Weights of a small transformer language model.
Size: 17 layers, width 192, 6 heads of 32, MLP 576 GELU.
Architecture: LayerNorm before each block, no biases in attention or MLP, tied embeddings.
Training: a variant of Muon for these matrices, 160M tokens.
MLP neurons of a small language model. Each row is named by its layer, matrix (up: input weights) and neuron, and shows model dimensions 16-143. Each number is 500 + 50 x the weight over its row's rms, rounded and kept within 0 to 999. Numbers have three digits each.
Before each neuron's rows, "fires after" lists the tokens most often just before its 100 highest values on Wikipedia text that the model never trained on. A number after a token or word is its count.

fires after: " N" 15, " (" 13, " M" 9, " C" 5, "I" 5, "L" 5
L6.up289:650509445559506489510553508405422491466498549506510456425384515532554483528537459543561486472527520472513552483566349506569401515555518610495515497507375521609468460550561473514549433502472522489477447499519475526500502505596512542491508572469505527511516412464475513485432552483469502522567493500451584561519493465533461436453421521543459619555465461393504543438447391517481560438478

fires after: " P" 22, " T" 16, " G" 6, " Cl" 5, "-p" 5, " cl" 4
L12.up56:504479514599471507491436522426524510549480511544484448397512532608453547510495500520587595429510527446555460591537438507435457493475485509548549559526501445559415499470549473482502519462547524505506537431422543504405491564411460562440516535438486571508547482443508511535500445559580506540453559458572423541482621529578569492408476478455557475489510461528453471555517515498515531449382

fires after: "," 24, " of" 10, " in" 8, " South" 5, "id" 4
L4.up150:524477532534476456508543541588471438463503474475583497455455453376487471545488547459531519579518459562484448531481591445516460512426486499507594502502546531509424484572450610549442558407400435516529557457519450407448452571541449526550496517471461483438416460465491461520442426491511604530530491525464431475545502444581547453441475636498451511496485515559514516495500621481525485521529

fires after: " the" 29, " a" 14, " number" 4, " The" 4
L7.up39:442410451530435516489432505494469584457607534551480457522496571497482534537470536499422507461463440555534541487595495459515538378522529462552510472492482479506474413505396522508499512420439500426471510376386507519561527563597518584574588501496587434561477544475474458374431439467506477601504474514415552438454555574488490567539471473404518522512543410594465470487464558438509513493476

fires after: "7" 17, "6" 13, "3" 10, "5" 10, "1" 9
L5.up137:505459484517442444602524490540468413517411407444557528487513538473552536448467485470534453542525482483513470459502500539406558371472547535446473467554485410538508489513483476512561515454512431549493532455452525545475534530420503469505523441516486527599529540462499600467438478549537487507496581490628517518430461470445515536504501500368536479530575401456461522524556429505484462497580

fires after: "1" 21, "2" 15, "0" 13, "8" 9, "6" 6
L6.up352:427581466500484547497464522559527545481502464461507515541573518479433503345516475518426417513622554536532458379535520542551555478444514458446426567459487652426592489494554583589448485491569471475514435489466586444434500436566471548510511497568536524538548494485485523442459590450487477519471584509516560547470584451493533501589557471512505445535483424557504467545423539439595541519491

fires after: " on" 26, " University" 10, " in" 8, " D" 5, " from" 5
L11.up120:497395537519448481488492507571450471544542530560452547597473533497472460471521510505532643632561501494446578519448392536469480437471534520365513422464403519480479440592503492483552489519510466461514467465512531468512532560487551561497471663491518494515456464513524368485549453464442562578500476478537550410552598457468539402479492468510487472403544524538435495431504512413478513446518

fires after: " the" 36, " United" 12, " of" 10, " in" 9
L6.up381:491501575513469436530515436569518431520484447500619538409434605488480564512579458540551427532630492590466517488575536471411517497517506497379502489621455493479450450498497509512479545470546492435421474454443560496548557500475513452518390473480587488492466540531541545540365461527560527497446466502507495512473572554471509455451497469546512475521533553510470514585480481494508455585519

fires after: " " 63, " |" 27
L4.up471:471527541456511589422490503517508566406448392444586511445556457498547502531419521486483478594527540516536510557485580589525422441557488520581418409462476543538492472496419391540601463455437500578500546490480435505465543524549535489464461463440504529495441538554523450451577482528403498480542559513570547432518479629455578502477533462561616605446438526507492433471494540501524506558498

fires after: " L" 20, " l" 12, "L" 12, "l" 9, "–" 8, "-L" 6
L8.up99:540539593617432545521467458521505480538545544585508551429402485571484478549547548501528504507521507424564569482464473509517394473473418446428622589466532380489433521513485562514585523418464476456480580442471504522490503405568421462461416530512494525506568470440476421529507531422491571487554546511500510520449506375536543574468448493549494439499470473534494495579426481463438504537464

fires after: " " 56, " W" 6, " |" 6, "w" 4, " Sw" 4
L11.up293:484576469503584538535516461435506421454445549582503530537523420510482589536388526446500455542481438553479660513532442444588466487481458503422487436525570497532433484568450476469542491546498505509483577438483584470396554512606474506465529506459474492440472518553494504504543496593472487498557515507512474455508408461502497584505503559499495527515484466558446433420404548463470524502471

fires after: " " 42, "'s" 4, " a" 4, "1" 4, " late" 4
L14.up569:490590458532513447582498518462517514440524489530532519530475544481493506511505495548454504494430497483555528526539444407510589502557478475499579493559466467512567533513513528607474559464570524536419496493589468461532492397552501556521475437436562446490421498495562386621534444509453532470562503479440475572516466401382542592634462504564591447500451442571537508514487580495519521490574

fires after: "." 18, " is" 12, " was" 9, " \"" 6, "-" 5, " an" 4
L7.up270:525483402453495575575488507456516543467448383456501605449465571526442556475518603527495464566532538502543538501507448513523526517496417530501471509521476565578479490615515473527552333390496465499558510460394488442535497477510425523486488559443410447468539564493540548508478453540566538554542526489435512366546534506433443469555571497475566522501577475493414516444484459480515440553496

fires after: "2" 14, "8" 10, "3" 10, "0" 10, "." 10, "4" 8
L9.up282:452509430490507537493550460503539544452486417575522460531399493477497563473495519449545480475507499557576498607481486519442435493500508555445418519462527517460429510443564456556523551564543407476511418418582551594515468474536500526547521425603475469516482513488526513456540489497458599407575481541511465497506462553468560542500453387508494505554505409558462622486415421480513421458618

fires after: "," 21, " the" 19, " and" 8, " The" 6, " that" 5
L9.up172:519489536516513526486516475505492539461531617428590470493478655528498524488521475477532426491518499520416491479601531556496464581531525500486580474540549516487541506516458436511458532535526438504507517466483417407432446538439537505598459613477453469479401549500447522428399526533439490428465459538485447493451535633508468516502471485400505478606484420573394483541500553605571564533457

fires after: " " 36, "1" 24, "0" 7, " |" 7, "7" 4
L8.up207:418471540449456579576510535474517383509451493419543487519514418308475557534563573427402499529516536508496538440539424429508589536548441430518499469505483477522460453434479522441545519507501518603557611491503577547545535505571408527539571436498545494524504451449452492489512560512505461546541514544580609513554471459493503464526490485501541428578487516547558509512467420510590513505503

fires after: " the" 34, " known" 11, " and" 6, " to" 4, " The" 4
L14.up34:513427603456504534462450559483489480415500442482580432459381544488464513583367508539505549492533498496493521493483468554455430611504445483423482599425474493478526441538498448485420438462421473487508460539385523528498498558506415480483495568458499475505452578592437432460509470514494547497536484541510481464543532485568580590511400590459437534479469521479455471478561501527528608533452

fires after: "1" 64, "0" 6, "9" 5, " the" 4, "|" 4
L12.up536:512534507478425459506478489467438537463590522390539582531409476489544509545468500519529581488445484518453530564483419396522581496503439486477560409456464517560518447423529524436521518535547357479508503410446425502440567487489495536511550471580552558455446573524482438567518557557553530581531509557546401555565619489420565542480480422418483490510583483554486482485499477521587517524412

fires after: " to" 48, " in" 8
L6.up250:504466500458413561529420505570467460474568398544517542438365533459492522511460538530554444497474463530511471609560543444504607529572553536507480494515422509566427519520501505505503561575456517551561532561588446512461411518449404437539536473473463533465456512488416534464437492509460530553474475587484541499498555456518437529538435518511527414497597481456474582455494597503486580472527

fires after: " the" 30, "9" 10, "-" 9, "–" 9, " a" 7
L9.up182:453487452477548551453563492468444497470557551562501428438555525543463620449516507499489397573452569457556597490572515542458507470513489465425411462588492459498442529534422575466501509435416372527479568396396481552489560463554407598536568497473495449576429543524457453512530516373432463607456508567468472460478482587485496473482562543502522522486511497560443558518496539525458463530503

fires after: "." 60, " Mil" 6
L11.up204:460501517545523514392493447475569560462527464581448505467530566512498465461492601453551484535557452545512472400586590477549576556481539585418518605526512417510524496495545486553497441467392513487536494539541467421430511512570431444479576461509422411468524592426478512471460528510491448513541523511398426456549510546493535533508467572485501541390530509470445514491456514502595465498521

fires after: "." 21, " |\n" 16, "|---|---|---|---" 8, " due" 6
L7.up281:493501436593539538494506427491431551471492428559598524510457497478498553455571576487422519463587493552509559518556467575562529416580455497501461510484483508493491516556607510503430504426483536501559422540413555506461532488527454511451518426485489483496468555453481534540478507458514437488534486561476527419527497548527545551431539434469473519545498556504526510441450475521588467493592

fires after: "5" 30, "3" 13, "0" 13, " on" 11, "4" 7, " the" 5
L11.up475:498530498437429426580464537470434517534446495502499486521440514531437486575531482505517459503571583436541557507467472601521416500500527406423514573534495482533551539555472428537620501463455532448554423467454561544553542522504520531512586419443466479530541543493502416403528501551596562495454552543487515490456466506436491537495497461427497522450454522486507380568431516545463465438523

fires after: " " 38, " in" 19, " during" 4
L12.up12:455585588491528410575580574468561378435501448492566457444517503422535511556527445417478518576544447553550491473566483558498473491558488671578459535545596408555460399515532512542559503479489489523461561607419468504500429458528502434518531511480502501418463480554490419476508555510437473407448513453494441589579482555545497522395458509535446459499501459549564482478477454542505557485491

fires after: "," 35, "." 11, " the" 9, "The" 6, "|" 6
L6.up490:476519520506460555446498559533483472425587456486439501504547586544537417483482508549479491490457549481465553451553529531465433507526451710476595556524494495545534449583519527390571493545400543456457450492523446420530436499431457479546497496496443432442449531451473526526479478552449552430593531476518351530518503485504499489579453508449540544453413567536558556545538505598552540425572

fires after: " " 66, "." 15, "1" 7
L12.up404:522452500457504488549504485476561518484460412473476533478467509564487561483438491445547429390564473488551492522502417440517532508577541546531425493504476525561492523441405493533461610514472428475454410464446586503455486542516454481478623374492547535489517453487478469534600503521539573541531450449429468551395575477565590365523431464482549434507586469518449465554361514544455523562503

fires after: " (" 17, " N" 13, " in" 9, " In" 7, " the" 4, " D" 4
L5.up97:538545538450510495457532435523493416431559527379485475474433516543547503529557511434499483590512499495561525485521493519584394465484435480459557553540502489524482475513460549485543472537421446400533570525489505438425519353487622563503547502459512487449526582518430518599429515433461501532528451523562541443545556477543542429575508478520476601547509421542625472446458495514443558463560

fires after: "1" 48, "2" 22, "4" 6, "0" 6, "8" 5
L6.up413:452559543565439490480478486460510486432440544470624498548582498479565557491429416515373554570539468555605571527540502561590376451471532542579567448497508500570432506451416504417512533434581434475482557528411424597448533445500433526490566474526572479589436506532523476464519529509519464454498467471488502497549409553458531490459448494524558561558505496491448543572601592480560495501481

fires after: " " 46, "\n" 18
L14.up479:531470445460474425480634594613561409556575430554540505463567563488529499544365464443442445544505583584496586497562495628528573538455513520468461487516566479499490396440538492506615532475518507571470531555453457488450514472451531428486552514585526496504432548584477540487512474512535439470497422501423464530556525469462539499520403502439584527491498534383455407496494469475459551451547

fires after: "." 34, " %" 10, "0" 9, "8" 5, "4" 5
L8.up355:499478478437511524502442469496530454470490401534546580450438463499499576434467564593496508399496536532537568494508515531506502461573550517501481513476480405453509520406617536468507485448483414444478426431459474441487516525511470511586504574515484357447513534487519551497431572610523516573520515533459489548563474499463494499537479528510455528528506453436479585464552426523497502503465

fires after: "." 55, "5" 4, "9" 4
L11.up144:512573559536492460555478521511483554551455465588511536386434535486456542551474549460560453516502516472520506498550439474541433526456554426513460558588525576469377560568612514596467522505453528491446395488441486596584456500449549569522552479494456434458508521468504564487492400544405587472578558519513509464556479526473479482422538426457523489511542479461555562435453462559484411432526

fires after: " the" 40, " a" 8, "ille" 4
L6.up495:567473476516446475539521408551499414520492505531469540488513565521587480485422527524477500488523444468515528381571498546528495501596503546509443513508468445557553507455446473552497575390518501480463487556434486484583471551484566515571460491437458484561429445480472508484514569357458518466474512503459572556466511532523509615614545454414450439534493520550443502552519396481530462468446

fires after: " " 33, " (" 16, "==" 10, " |" 4
L4.up502:548443424445517516443544493508517513489553514553572530422451492472523537500447467518547523501566502479493423422484545390621443448454510564531439577481531444556431502477475472578445481405471431533566517416439447437477443508525461492467490535370467513482522553467460565548505452581511509574525475448540442486425477530486559496538552542506510474478503530403613617502403488534522426539425

fires after: " l" 21, "L" 21, "-" 8, " L" 8
L9.up191:614501433508510461436600551529507529435480504512513519421412464468484553463506542528495415474526506445497548502483411481562448410528545521471521474570552478473436507592563486481463414501457469472460507509467416555502464510524514532531495546415558569582663508531587450473584577486475562514451465519504508510517528489506524481557496512489558528483479365519532459471452495508452477420557

fires after: " c" 16, " P" 14, " p" 13, " C" 10, " an" 5
L7.up567:541500450516537439461538472475495546554577410580447564475523498435558515491510504472421507459571516509428451543459530471525524527501404461553469523423471514416434509542514448443524606480540397589470498473474533529497535519541476550495446463574495545529470508423492501488534480453459544541493559591519566537406534445456533454524482484523545506451417552467447511463391467481584441513493

fires after: " D" 18, " (" 8, " M" 8, " L" 8, " J" 7, " S" 5
L6.up221:480498419459548530542583415555512477529465514506580444404492563499524469464375444463441448429453538460483556468531548538412472484458545495464580495426467501548492470417492513466590530563531500495460551427520516456506474437561538524472463559530443505499529429548509538537463547377490462548465394490476539405562537397548543509554475485487451462551452569532498501568536474512475555522502

fires after: " (" 27, " the" 12, " \"" 9, " was" 6
L5.up444:585499496541493553485414505463438522455563468438532549476536566530520531540525506484494439493390570478537442502521566538511485452458497411471466402487416608559470486563443549489483547528480503586469515557466417575456528423489533506506535542402466449509480402552500502516406511496467582538471516494498418395496545556492534495624521462580482412469526561505522552535444545432458583490604

fires after: "0" 20, "4" 14, "." 12, "8" 10, "1" 7, "^{" 6
L6.up494:426540475470493546477484537578528374495516473509523551520599431520524481426494485487544521550504541509448453516533535485495516451439510472494507522507508450494456473468526560545465501543510453495500450483526629334449511477573511528578457505462443463482528603559528487579580467510550575405463554439481654480453441597401553523507554490432476458407490499505546517498577496466561506430552

fires after: " |" 47, "." 17, "," 9
L5.up280:520514472510470475475434534534480543430463411514633536489539498478462560510473484451418504522465482511564558471549481563485555511594596565503535454537537480581487568431517530550519550509434520488346483564488434416473582474438513543471538465475480444489446573479468499461543406505477543537515550495501504534563451457465551451535524465553604603541421418517435482525496467527461613454571

fires after: "0" 19, "3" 14, "4" 8, "8" 8, "6" 7
L5.up42:493489628502533507492536525513471496482498479515483550569576464532509480505532579464431456615521515498513442565490478516387462503516561478486503487542434568545522474439480557582532578473421415556580590518585508474511464455531524542509422576535502574592398456461492513527405473536536572456533516497613495509530547444485521500424580456468447559395526413562588465591542458389533498565513

fires after: "9" 32, " s" 12, " a" 7
L11.up499:453505515443474530468479541427555547457559501614519445496460463472456465468504523556458401392454426522580509486573553449552623442500459517420454511544419507480500482539426445558565573538413489567511553465491515535561497540530524463467439476528498505502455476451477522546549534496472485512536450466455479446563469445494432407511533542488687494484467527472431569529500500577555460577571

fires after: " T" 22, " P" 14, " M" 9, " K" 4, " p" 4
L7.up42:474499513479507488400465437449520531510473554514505486515439481512489451536571474553523515496447590566448485478471504527558524554453526602506592493529451491539428486467481455529529486414542563410444523493481498568500490471437437577520584496427536502539527424487566448421468546503510584496559474542499549566451530485514528491466461525481461621453476458455521473454483553534455530492447

fires after: " at" 20, " in" 11, "8" 9, " from" 8, " of" 7, " At" 4
L11.up391:504435543625438486542552496477449489504539544540543486503462543492454474449428438521611555565456553527437499558540516518478459438524524568470574576493435415529403459492492605510525496423517409596538536514427509483460463483536516500475577538371411456507496548526500447468390453516506602517555445406511531486546449512547481511471569555567500522511444540502525514446512449489445509506473

fires after: " " 35, "\n" 21, " |" 8, "==" 8, " (" 6
L11.up32:548553454486513453491449487565498487410478482472596491552465560517524497492510463380480535545476449520455455592508401521568485574487450530474644471462589428606426603554499540607516625520492464537448495486424490442501521453449462464480459494363566492506524522567460441585465432613459451475570490432445486520609523399433502574537499516572553457493404563476550452461478444518501457471513

fires after: " " 59, " U" 5, " S" 4, " as" 4
L7.up340:546489479486546417483517460430489480444519526578503482467475468505493550500387516508472496459555390448445450495552452486624593580507535566434479473610452470469454502554374560581586539473466487525431422570545504527489515478509539470553499435475515473486566608500521551488487584495477613519564547519525569536515479501442533509450532468530493435413437533559436568519423500469487457588499

fires after: " P" 31, " M" 14, "M" 13, "0" 5, " A" 4
L7.up242:583377443456553450387497456455485557573502433471524404457495556397443586463548496493492470465510523585424563485579492439529622504601510488520464464422524478571445391448452466463528554489560454563567473487508566525473514478530546461501470490521507516547440505437526531470520587533493463507479519459475435440504489528490477447502410418492487543476499590479464542526502476554626612472477

fires after: " D" 43, " O" 13, " d" 5
L7.up322:566588488435422456550518448426493531493490514489517543641419554551504470518475523542562490455521554503508569457463500449436394551470574500454526541426473423462507365360509490518624499454484410459485564453486492492482535441448519476392463447620474516500464486515486435465526463483462557444491567507431485485550492539606451515506428527502541543503515488570526510507512515573550548469552

fires after: " on" 19, " L" 10, " cl" 7, " l" 7, " No" 6, " On" 6
L8.up311:587554487441555512474517503548495522531414503564418512461467530488476468461466545575442511494487447492525501506450402481506459471431484529521534516562500459550379548587462577504504571512407447529472479450571515449495482362556518436477543443459531463610585597569523490514528488519414479463488417610568503470489504502599548592540512511553470547520520530535451520505520466492423518556521

fires after: " " 29, "2" 13, "." 11, "1" 9, "3" 5, "4" 4
L14.up65:521436476577495497499443437525548516417564473509599473597522447526595521543565557432475507594565574503504489508485416392382453412493439434515617468478435485544501535470512516455503504488471458513503504494499481491503486488493408516454578428495518488516565594568470521473443492529487535544502495513518524355475441478487494461487527486574526510537431428516388503534507614585575535555456

fires after: "." 30, "," 14, "==" 9, " York" 4
L8.up420:485483526530465521452458487535509529465481404435493524541544572553595463485514517567475505486511583538443480518517539541471378539500505494575523400427452449522492485592528491545484504609456422522545432457551543450368503638520411585464467556491502393412508405435496522528576502529534535457489564547466549558592564591421459563456481456467549506499464535468476559503485499478522464441547

fires after: "." 71
L7.up212:503454445463541606508477494443478455389492429523502494489484582518486601452525497449578546440483580430476560505551527435476516454589580577574545439552443475540524467529531445553526465491416570516458600536578500527508473535541433485493516527519513452447517505388508555435385519484484518568525479466439585555490506444406477494524503557475480539494533388399406579540430516452506530421564

fires after: " D" 29, " d" 12, " T" 8, " st" 5, " W" 5
L9.up353:484513378517490515530494544545467538521418565494558483451507509541494428535447512565522465505457431466486492461552412494480462538463502471567539591486481559488426451522488482476604642455475448493442550446486546518511520499423461415431628469538538435438421508491470427524444508579412520515533375533591536570554590486466533496414423438490536553555547576567538406584533470567484580543508

fires after: " P" 32, " a" 13, " l" 12, " p" 7, " L" 7
L8.up250:440480502549501443414517527452507614479460508506561574419460503519514552571554517529486486480518572513417510483538497493501502531532543582448498543470504462561437494541446475493465581424442429454523555421456474551462443392511509439483461550450463446512527502460550443522571469514420526505452540563533487502490512536397552469467502497567574588513459543579389521520394526490513448480478

fires after: " " 40, " St" 9, " P" 8, " p" 6, " (" 5, ".m" 4
L6.up218:448507494588593611499493439463565540471477533515529554528515420573502459559428435452518460516555481531464463517532461533533545620520493526526451464609470465545420506575444527497471486506549462489562473471489531420497453497505494526512546457415550543573499495507547469413551517456493465505591461547461447523479439541495529523471459455487612551489469533561487495398493531461530456523455

fires after: "." 17, " %" 13, " \"" 8, " sub" 7, " (" 6, "==" 4
L7.up160:558477516497468631417554566423503512487478528439557379433429489553583543527542553519421457469615484412456564548583519468546490522476454542472445496473468514536510491537526545565560444527505499500539539430537525542497462491524450468479503508477517461506516420462530583483467544549472514490537501461482483536598445505379520430492520453454473500553475463557566468456491345440564532520581

fires after: "9" 35, "0" 21, "8" 8, "5" 4
L11.up317:501542513477427560478520459503551564436512485546584583512500510551536514426529512440564516539521613447521563502437438570525511508526455465495547425563544544446518442448459454536526578434401464466596481437510528555547566554479435564586478487492568503498440569508343415587516625567597397476489450446543578547544539475483541451436526564425504478430525516568532468504442468474473531549416

fires after: " |" 55, " C" 5, " Men" 5
L6.up4:496536469427504521517500452556546472483501502437429477445517467442513560448419495460458455498535473498512456498546417519479494438504474498630479514594404556580526541542487443492584434457524504556477539485533381531531444399526519571496578449414546586454484543420445514432487532435479519535572464571542561539548571539467563488525516552442634575403480426524574496572473525517469476465513

fires after: " —" 26, " Yes" 10, ")" 8, "5" 6, "7" 5, " No" 5
L9.up373:495460604526448527508522525474476474494562472399552508453464588471425557478418497502508501462507539367523546459532496451557481481515478554526317500511529382490625506469584528523525521449544491527520478554536597490466527472464567499492481551442483471505532403591456492561468533521557507524538480488537480523478532509407492530493497508472495385547616470446573396502498498579458469513563

fires after: "." 24, "," 14, " served" 5, " where" 4, " as" 4
L4.up198:531468502542560469545469472605587490412518419532520487524498535523558499445434556473394449451421509538570450447576567506475507598494520622435577520526486440609439501521543515528535468495520517498387516531411538423541472400491507471469540515530362386553448510489485579569618535485435463424518555453440485446579545522391455474446484449505453456532512503485520513517492504567470458537466

fires after: " " 32, " |" 10, " c" 8, "^{" 8, " un" 5
L12.up521:389567582495480491516503476508587562507574457529496516480520553535494491512490502530448430497547533509548479495488426456555576530470504584498567396435505499536520508581375449575549544595457516529471501429500494451464420526490481505472409491564456529491545459525505506498436507565495469476567483521541444417519528416509540437474482566613544490502459500464481556472518406437542607497475

fires after: " P" 16, " L" 15, " Mil" 7, " Mar" 6, " M" 6
L5.up14:554427505610501564456616507557471538482480462576530474555484530519578433560574534542482538495457506473486618444482488493477412516557522446515524504484543439566488428560511504450448511462506531492571517469565548432569480503501511502383481478476441374536527516523545494578552499418430520452479475493443531578517501500471440459396488511482543473543547546554438508505533475381513392550448

fires after: " the" 33, " an" 12, " United" 12, " in" 4, "===" 4, "'s" 4
L11.up520:474468522435464482537522571606523517528534420420540519398465583519514536491524552520498428516530530502514578540473611569446568458581591494523510522528529555517462457517490441535550545463454479414519492526429443432530470445494524434572526569438490583477509446529397541520411550489611600530403422475465434557445515439439518525537492539521549492535520488422516558490413507517481456531471

fires after: "." 27, " +" 25, " −" 11, "1" 9, " ." 4
L6.up420:480431511529491493519534448547491371468467504510515449468464523555427590484525537517486459481493472576552557509558485542583506513471561511497454529506508550557429579572558528515483554526466507542470473552595556552460509501513447490446517377546504551522425524489499367469378456495371462496545464542591519486525480481467484522598541431557519481537449538489521530432442451487527490501574

fires after: " (" 28, "," 19, " As" 6
L7.up269:510469483477512555496523502496467537453489545505506465547472580455525498501493529368533500599427537532501532512543495567591442494549538474454544467489462566500382486516438504458494517543514465495451450427427464438496528497532477563457501487443618421449512519421557496362483491530474519514501498524404440453507527518400469548540448451544618510596527637457530540477445488531525497472581

fires after: " August" 29, " m" 6, " February" 6, "V" 5, " ev" 4, " March" 4
L9.up551:531489554445591443624542520522500490502444425541491483435514630473432537506580530534457514594544440455451469582492551442502605476497415584524525400511537516558467493493514508585529543480455464503504527528539515494417506485503435493521474558502510427391518433478574536573536525620512551484483491481472457565462454466444491541477545466508473429517461545535518368454449543534626445499523

fires after: " in" 32, " Al" 11, " In" 6, " Mil" 6, "l" 4, "-L" 4
L8.up540:509506611561468584500596467510509508461608516517659510553511456517451379489516558521588495542494457476539507430439473549521439586431501532478537509550499607475480461467476525519617569431466545542584491469467472494485604451568473491515453493521521467456519504566501464401418504409465510473553569438458459502427505519515523528504450468582523465495488500546446496520551500461495478461487

fires after: " O" 15, " o" 13, " Y" 6, " Sc" 6, " sy" 6, " Dun" 5
L8.up283:448563497437475450550451513510397381512431473563508494536457486487499427498524438557508437440483519437504558481533453404510514589503612514527576469505440501549489523539494473453517530476477414430517473551467451547608539451558494594522521457470531513486519516505556516495440518522481543576458457504515400510549489521542547467525372465388522511581537557466524493459439511442443566508614

fires after: "1" 42, "0" 17, " the" 13, "9" 8, "2" 5, "Con" 4
L12.up295:519441477474434511502518507578491559539516413490478469512384576539521502519555550519431493537501565486585507496478406465456502569492506448467557432490512492401510537510427512439559372474558450468512367516365496439482549514541471464507494499441614441563486581606433449470523567522495515519523514487476475372423496537448536507567494527564541594520595510495475526520476571527488544383447

fires after: "0" 22, " v" 7, " P" 6, " D" 6, " New" 5, "D" 5
L9.up157:482520481403541509418553511415629469505480503495459504464463535549413492434439410537491481513463551454455558485475528433434577513541556505525490535480564522436445431494469558539546571483563471519438500519471502482527434421462461479520472480553435407479479544499511415597571515480443532511503512553544512434395467533565535459654528585480487499450471524536486491574543501501433481508487

fires after: " —" 21, " the" 19, " a" 12, " " 11
L5.up475:493481495492463390532420499517576432512523399520547515496454563455544568493394536520483500425433609539541470579513535468574572423514420577508423448537524613520509493573514424534516440439567497550563479580444546501456575409554571525571422422459523460549524504422528428464611547466494495484392506549476519468490456545435530580473492554498483548545489608460510484475462575474577488483495

fires after: " R" 24, " P" 21, "P" 6, "p" 6, " S" 5, "M" 4
L8.up19:515473484576486579489566465541457457522550508568514433451513566609452547534443577561574526487529516498407534532484469469478489485580508508557547399480450460433466394471439491473536512560516487509482421428516562488519469447562524469353473515573586485506518438421563521512628497386505512474571494494520459399516484497560511446522522434482593478511413514587548529490501459538549478491431

fires after: "1" 24, "4" 12, "8" 10, "3" 6, "6" 6, "9" 6
L8.up164:477470474496495506524480483582537465500477530404543536523437472524529574493541555468532474483444530445425488507483530474564553463425584609545541470481494508500459423592569511542473552499454531572433478488462593467534424491482488518489502494488432552523488569505495627526498488479439468555542589463556483521529583524467475487511531503424558440454647432501501448540548597508480514414570

fires after: "." 40, " (" 10, " " 8, " |" 5, "," 5, "0" 5
L14.up460:532476391447492590520541496427535400491462491572528528485544432486479504493512515416506469448420484468505533508518527530540492487630422456543555491491554470513463565478528513499483462520480524481490367481532451474499577443504428571482451510471506433546471514525501454532530448527464495453521445537413463569496618494436513475523564533508501519520509401544490539423539509523461466436591

fires after: " " 30, "2" 14, "3" 7, " the" 7, "4" 6, "5" 5
L8.up172:453483478569491569462455543458454494394541537469504599534465594546532545540506455485516492531563556553471581502484474492528460432502484583449480463483493582450454534558526509541473503431460422570600516484443513463522565433566424605568460452489445460505418527550504484533528484443480480503645508604452497416511447538535507454521543488493491501607542522485433460443483450393644432513518

fires after: " |\n" 31, "." 17, "," 8, "|---|---|---|---" 5, " |" 4
L7.up91:521532466400506565501499478524505529383467521438495541492468616513545595429538528418561510482539642489533621477444501535580462499491571536473540520520530498444469416512562570515418507553479466479484453546481488536436495537453486520495504416512525465480513499405352544511536567478428493535383518502493539517545471499494551433591491503480500439538469505540503528524505579587585536498520

fires after: "9" 78, "0" 6
L14.up493:545520509503441588532513407489493509549485440563473499505418534507586583515494463536448492574540492473476557521520462547480526520532475527486477623558554509530450539462458481479567483525455486499460497382418500534526399462434430510524499518495364492396455539493612535464488512493429564582489529444540476516431501448445518520450500553504485535430614487459530526423561541488487471546458

fires after: " N" 23, " M" 11, " R" 11, " n" 9, " F" 6, "N" 5
L7.up220:534431442401471554485479446504546510496501520542549494485383597535530577473454538445462496584595512553435564532521429415508498538572511520515594562594531384476514486508495481521469445499533558480543566454510448497467444511536493596564429450502603485539435481581564479474437510492391531522542481515407492412516517421489545477529495517537524506518544455446531451588467456568481554595556

fires after: " (" 19, "\n" 15, "==\n" 8, ".\n\n" 7, " |\n" 5
L5.up565:516488479516433488440496507544558477498480511511536444469596526596472451474505643419472489573489465547534506485508509505477576429493499576541453517484484600555545521453539500452565510514506430580529543487433415473535461482447418488442459462452529469511528464516442565501521529612529556516493508406476540453644526443438533535500426494489538621479513543568505491470460544440484525438372

fires after: "," 15, " a" 11, " the" 11, " that" 5, " The" 4, " |\n" 4
L14.up124:557554482410472386582513532465396579417516457560483517511501558516511492495494478508543456476503487608590508486375496516557435589498460511447549496602517571469531495436569470533578509518434413496434475489531429467575447527444580459527443471502496492454542528490550560586497448430457468440473446513412451488499531547566520523605447526518502488433507474487546507522412432524504570468546

fires after: " |" 32, "^{" 10, "7" 5, "}" 4, "0" 4
L6.up451:489516505518491504461474516517468491532543464583486467604533455533527540524533493486513472361464492418411522390567502525538435532519442500496487541553432490546499419507453554518553521559428473522389514502561500451439582476515565457593532490502494574574619485432401607551537475499475373475447522513605556477478443535487572503497602514507497458436508499430543541515449502429416511523452